config.yaml
d_model: 160
n_kv_head: 5
norm: "layernorm"
attn_scale: 0.177
weight_decay: 0.0067
final_lr_fraction: 0.05
seq_len: 256
MLP neurons of a small language model. Each row is named by its layer, matrix (up: input weights) and neuron, and shows model dimensions 48-143. Each number is 128 + 24 x the weight over its row's rms, rounded and kept within 0 to 255.
After each neuron's rows, "fires in" lists the words (lower case) most often at its 100 highest values on Wikipedia text that the model never trained on.

L16.up369 [127 157 134 135 102 144 141 141 118 112 171 100 139 127 117 156 123 130 139 104 127 145 121  69 147 134 121 143 152 105 125 126 148  85 139 146 132 189 107 107  93 121 117  95  92 140 134 109 107 126 124 123 126  96 153 134 157 121 176 135  91 165  94  96  81 109 140 119 115 128 104 149 129 115 181 183 145 102 118 167 140 109 122 137 164 150 128 161 143 122 157  72  96 146 141  75]
fires in: "of", "in", "entertainment"

L7.up454 [110 116 119  91 112 158 102 150 116 151  85 149 153 162 115 134 117 100 103 157 124  91 136 141 150 166 118 109 136 124 149 155 113 113 152 113 104 156  98 108 141 139 102 129 126 112 166 111 118 130 113 103  92 120 110 171  97  97  91  98 155 120 144 118 138 153 115 125 101 108 172 125 120 144 165 157  93 127 134 123 148 155 111 114 112 152 128 152 123 103 152 122 125 118 141 105]
fires in: "us", "s", "usa", "exaa", "college"

L9.up120 [126 121 154 108 126 126  89 121 198 120 142 127 152 160 164 137 102 136 115 159 128 114 105 166 154  97 132 104 133 169 107 127 153 165 116 148 119 154  90 169 126 136  99 149  90 134 136 107 132  72 137 128 120 144 135 109 166  80 104 122 122 122 174 136 105 115 140 138 118 101 131 147 142 113  99 127 130  86 167 117 140 117  89 134 110 104 116  77 124 147 120 124  85 146 106 160]
fires in: "of", "cliftonville", "clifton"

L2.up336 [ 94 122 115 149  90 119 104 126 122 128 126 129 153 125 118 129  99 185 115 126 141 109 142  94 182 139 117 123 160 124 129  93  73 111  71  97 134 159 123 119 134 107 127 167 109 137 162 119 163 117 123 154  93 126 112 158 139 158 138 128 125 153 130 117  82  97  74 165 100 149 138  68 176 140 138 135 100 154 131 124  98 187 119 116 134 155 136 128 142 151 125 124 122 137 144  92]
fires in: "named", "called", "head", "song", "name", "follow"

L14.up506 [100 141 119  86 164 117 124 140 151 132 186 148 108 119 172  84 117 116  99 138 103 167 132  90 139 152 122 104 120 126 121 129 134 123 162 104 191 141 100 130 104 154 130 151 128 144 115 110 108 122 156 104 122 101 154 146 152 143 109 127 101 158 124 140 131 149  99 147 148 113 142 115 126  75 113 107 125 128 130 116 118 121 184 128 161 163 147 132 176 134 121 109 130 130 108 160]
fires in: "and", "serving", "wild"

L2.up219 [148 126 107 158 136 116 114 140 135 125  88 184 105 137 114  75  97  91 163 158 118 142 120 133 157 156  99 147 153 155 114 124 187 128 143 118 146 122 139 121 154 147 123 100 123 112  74 129 151 111 128 137 117 103 111 152 127  70  96 129 147 141 139 115 138 142 126 128 101 102 125 130 109 145 166 144 125  98 146 110 155 113  71  99 161  86  94 132 134 128 132 107 125 123 143 134]
fires in: "place", "located", "held", "based", "those", "such"

L2.up110 [ 99 131 131 119 131  86 130 106 154 132 152 131 141 110  98  91 112 144 118 113 125  88 128 121 109 125 147 107 135 132  98 104 105 132 107 182 119 152 125 144 193 117 178 121 123 145 140 173  97 114 135 164 141  82 126 112 174 133 124 111 137 120 130 154 113 158 126 131 121 142 128 156 120 142 151  98 147 149 173 149 114 176 116 155 110 102 119 151 153 123  99 207 128 144 143 153]
fires in: "one", "full", "each", "left", "all"

L9.up526 [126 119 122 110 140 106 185 145 125 160 155 142 120 150 113  82 154 166 180 118 124 128 150  81 145 127 105 181  88 136 138 145 124 134 143 130 109 114 105  84 142 150 102 113 144 103 110 149 148 133 119 160 151  86 139 124 123 113 149 142 150 149 109 128 101 141 105 120  81 131 139 144 104  88 143 109 147 129 167 126  93 165 137 135  95  93 103  98 164 104 135 117 130 114 133 166]
fires in: "kg", "mi", "mm", "ft", "technology", "techniques"

L9.up449 [107 110 152 123  94 139 100 117 146 168 108 102 134 130 127 120 139 145 129 209 101 106 142 145 150 133 134 141  88 135 108  85 106 170  78  75 121 142 124 172 137 134  92 126 125 128 132 113 100  92 125 119 131 122 157 119 128 107 120 155 121 109 130 125 129 107 154 138 111 128 148 133 175 184 103 130 146 107 148 112 116 167 119 110 138 148 194 147 180 150 105 111 130 132 106 115]
fires in: "of", "schönberg", "brigade", "medicine"

L4.up460 [122 132 112 125  90 118 101 138 113 109  98 128  90 107 153 112 115 161 128 143 162 152 107 126 119 140 110 134 118 114 145 147 161 119 144 132 144 149 115 134 127 114 113 135 155 161 154 118 126  90 148 107  97 148  96 173  97 146 129 147 136 154 171 112 111 142 109 152 125  92  88 129 105 144 132 133 121 106 127 126 175 153 120 180 103 157 148 127 147 144 106 115 111 108 104 124]
fires in: "been", "is", "was"

L2.up183 [173 158 104 126  71  88 129 138  95  92  73 147 142 124 132  92 144 115 134 133 147 181 118 109 154 131  95 147 113 134 147 143 158 119 131 152 135 103 168  95 157 116 115 135 117  96 148 119 141 101 138 145 130 119 137 157 146 143 166 181  96 109 167 101 103 102 124 165 131  93 121 114 105 148 125 135 159 137 166 113 145 163 169 165 185 141 121 117 119  71 127 149 161  90 110 121]
fires in: "is", "been", "become", "remained", "are", "becomes"

L6.up375 [142 115  99 118 107 129 147 119 115 113 104 143 137 130 139 118 101 108 117 142 143  91 137 102 146  93 148 172 116  96  87 125  98 151 142 130 158 124 152 131 129  99 147 164 114 109 143 132  96 110 125 144 108 124 135 144 114 128 143 127 163 120 167 159 148 110  50 125 113 147 109 149 131 171  54 102 123 140 193 147 161 127  93 120  90 107 148 118 126 148 121 101 112 151 101 114]
fires in: "los", "loss", "loan", "minutes", "location", "love"

L6.up147 [139 111 133 120 128 159 129 120 157 141 170  92  87  90 121  90 116 140 137 124 101 108  62 142 132 111 106 142 158 151 151 123  64 146 116 123 113 109 135 148 124 135 119 135 106 142 134 123  73 157 114 143 134 112 155 104 121 119 146 134 133 151 112 115 143 125 165  97  96 135 103  92 161 141 129 132 134 145 145 114 110  81 138 133 127  96 101 101  92 131 132 173 130  89 127 142]
fires in: "have", "had", "only", "having", "limited"

L5.up42 [119  90  74 119 147  91  93 150  93  95  94 108 119 109 118 103  71 110 170 157 169  89 114  96 110 163 121 152 110 146 126 132 162 128 177 150 173 147 126 108 161 145 130 129 124 139 144 102 124 107 127 110 118  84 109 148 167 115 135  97 100 127 123  93 156 182 120 143 111 130 140 137 108 133 170  91 113 136 162 147 110 104 139 148 152 150 184 116  91 149 128 123  99 128 137 113]
fires in: "more", "two", "other", "several", "most", "three"

L6.up144 [ 98 142 147 119 165 150  70 111 133 119 108 124  63 152 117 106 171 131 105 117 141 138 149 104 144 136 153 103  93 124 100  88 136  99 116 122 138 168 102 131 162 114 155 134 105 167 125 123 126 100 146 148 104 154 133 149 130  96 200 103 141 122  90 134 118 141 121  80 125 147 151 125 137  80 129  80 151 137 103 129 165 107 111 122 116 140 140 109 136 128 112 124 136 146 153 112]
fires in: "of", "connecticut", "in", "uprising"

L15.up282 [134 111 164 153 145  97  72 134 101 127 122 140 132 154 120 139 127 131  83 147 120 125  80 127 134 130 119 165 162 120 108  99 123 150 164 185 177 112 164 163 112 136  86 136 105 148 171 126  97  91 129 136 173 162 165 104 130 113 120 132 115 120 121 137  89  96 143 129 141 124 118 146 164 166 181  91 156 140 121  90 141 168 129 121 121 175  73 105 120  94 100 132  84 117 134 135]
fires in: "for", "of", "all", "communist", "replaced", "community"

L2.up330 [154 188 153 155 134 128 115 154 136 135 129 183 145 103  96 157 108 121 188 118 102 119 123 132 144  98 118 130 150 112 146 104  97 108 147 164  98 112 130 166 156 115 156  99 110  97 115  80 116 119  78 139 146  99 162 139 145 108 134 131 170 122 142 124 101  85 132 120 142 103 124 164 118 135 151 111 132 143 112 113 149 122 127 115 114 122 118 127 145 133 114 134 123 151 128 104]
fires in: "all", "took", "left", "won", "both", "served"

L6.up606 [ 88  89  97 178 140 138  90  88 103 115 150  66 108 152 118 127 151 133 112 105 130 141  80  95 171 114 116 143  97 139 108 109 158 139 100 143  86 120 145 133 149  91 154  94 140 157 124 169 119 110 111 120 116 139 170 127 111 114 130 106 109 119 163 141 102 131  59 159 155 160 120 150 124 139 110 127 124 131 106 110 166 162  98 116 126 132 134 152 150 164 123 102  91 117 109 142]
fires in: "is", "had", "has", "was", "poland", "of"

L8.up81 [ 83 107 101 137  79 139 118 104 152 159 133  66 127 122 139 133 137 146 151 144 149 103 161 109 176 142 153 178 182 141 122 130 166 108 178 106 165 122 120 141 182 127 106 117 114 145 146 104 112 131 141  98 109 158 135 125 153 135 126 125 164 131 107 130 131  97 104 126 117 106 116 111  97 137  92 107 110 140 118 141 105 102 139 163 142 127 149 117 153 161 161 133 113 167 135  93]
fires in: "of"

L2.up106 [120  85 115  64 131  78 126 101 129 153 113 136 151 125  83 141 103 101 145 145 157  85 150 148 152 130 155 142 125 154 104 151 139 106 185 111 142 159  97 135 135 144 174 143 104 129 151 125  74 116 128 122 159 127 148 135  96 100 141  74 110 164 158 114 124 145 121 127 131 163 119 121 111 143 165 122 141 149 130 114 128 148 117 123 115 120 136 126 167 123 100 140 164 134 116 140]
fires in: "years", "career", "city", "three", "two"

L19.up184 [108 130 156 130 178 134 113 114 152 121 141 138 128 126 163 122 113 105 128 104 119  82 125 147  88 160 128 118 120 132 124 125 149 156 125 176  90 118 102 120 157 159 142 150 144 153 119 157 128 156 180 119 121 112  80  87 154  85 139 141 130 178 158  79 138 135 106 112  95 132 133 112 140 102 130 164 155 133 134 139 153 166 189 124  97 168  99 136 141 101  81 117 162 136 120 100]
fires in: "and", "to", "or"

L2.up598 [116 114  98 140 136 134 104  91  71 127 105  97 127 104 100  92 115 122  93 116 123 138 112 112 166  84 111  80 108 107 119 143 105 134  73  95 107 129 114 130  94 170 158 114 137  81 127  93 115 124 127 171 117 104 136 124 194  94 132 170 133 107 135 129 139  92 147 165 108 124 120  99 136 123 114 123 163 128 137 167 134 176 122 116 126 122 149 104  95 108 128 137 133 138 126 104]
fires in: "not", "noted", "considered"

L6.up114 [ 89  94 129 124 143 113 104 120 102 118 132 118 212 115 123 115 121 141 157 135 127 126 130 157 126 119 109 123 107 113 120 155  84 123  78  97 156 160 132  60 113 105 118 168 107 115 131  77 107 122 120 122 130 135  93 111 117 156 144 129 144 124  78 144  98 111 148 123 147 121  85 122  85 170 131  97 145 116 107 107 112 158  97 122 117 162 125 126 138 135 116 113 158 110 120 187]
fires in: "music", "video", "album", "production"

L7.up343 [155 107 155 175 116 148  89 122 122 130 122 110 142 118 156 142  89 109 110 176  98 144 107 127 125 143 120 129 120 134  91 135 170 100 139 106 155  95 127 114 152 136 103 102 151 126 152 166 100  89 124 107 121 118  84 106 144 105 163 104 149 123  78  94 130 130 165 106 133 170 129 121 103 135 109 125 176 130 114 137 132 119  90 125 144 171 111 138 101  98 101 141 138 144 118 125]
fires in: "suzuki", "grokhovskii", "plenipotentiary", "tolkien", "dumerilii"

L5.up88 [129 109 159 102 152 149 165 101 120 125 125  92 120 119 157 140 107 147 146 107 157 135 143 124 110 141 163 120 117 103  98 120 154 136 132 107 144  98 144 114  91 160 143 105 152 133 138 126 162 149 155 122 168 150 139 101 125 126 146 121 145 116 110  89 126 169 140 137  74  80 142 165 106 135  92 156 175 109 134 122 149 112 106 155 102 145 114 140 108 152 111 109 119 146  95 145]
fires in: "at", "of"

L11.up541 [138 107 133 100 100 149 110 117 167 181 132 142 103 120 102 159 135 133  69 182 145 127 134 122 132  95 161  95  81 138 128 116 115 114  86 164 152 128 162 128 124 123 143 173 113  65 111 144 127 117 132 163 121 103 131 131  93 112 128 125  90 160 143 132 137 147 121 139 124 121 136 123 125 167 153  75 112 161 143 162 110 174 119 105 137  93 118 151 142 113 134 144 109 190 118 153]
fires in: "not", "written", "cannot", "synonyms", "ever", "writing"

L7.up268 [107 140  96 104 121  95 129 103 155 169 114  93 153 176 123 157 129 133 193 154 184  87 118 127 150 102 106 127 104  92 120  86 158 109 143 123 133 152 115 136 111 143 122  99 155 138 144  87  98 110 116 128 151 113 147 120 150 103 126 127 144 137 145 120 178 121 135 108 134 142 108 111 123  94 154 107 101 105 105 189 105 122 106 119 134 164 136 144 132 145 113 119 166 121 141 117]
fires in: "national", "state", "nationality", "camera"

L4.up91 [ 63 138 130 139 161 140 125 125 102 130 144  90 133 178  98 140 107 169 133 132 106 117 137 131 122 120 138 133 154  83 117 110 171 143 121 105 111 156 104 152 128 177 133 116 141 134 137 121 107 158 103 123 152 128 152 136  96  87 158 130 149 124 127 140 117 118 141 130 119  82 129 151  68 140 139 129 168 133  89 143 131 153 116 134 118 112 145 121 159 156 125 121 125 118  71 167]
fires in: "of"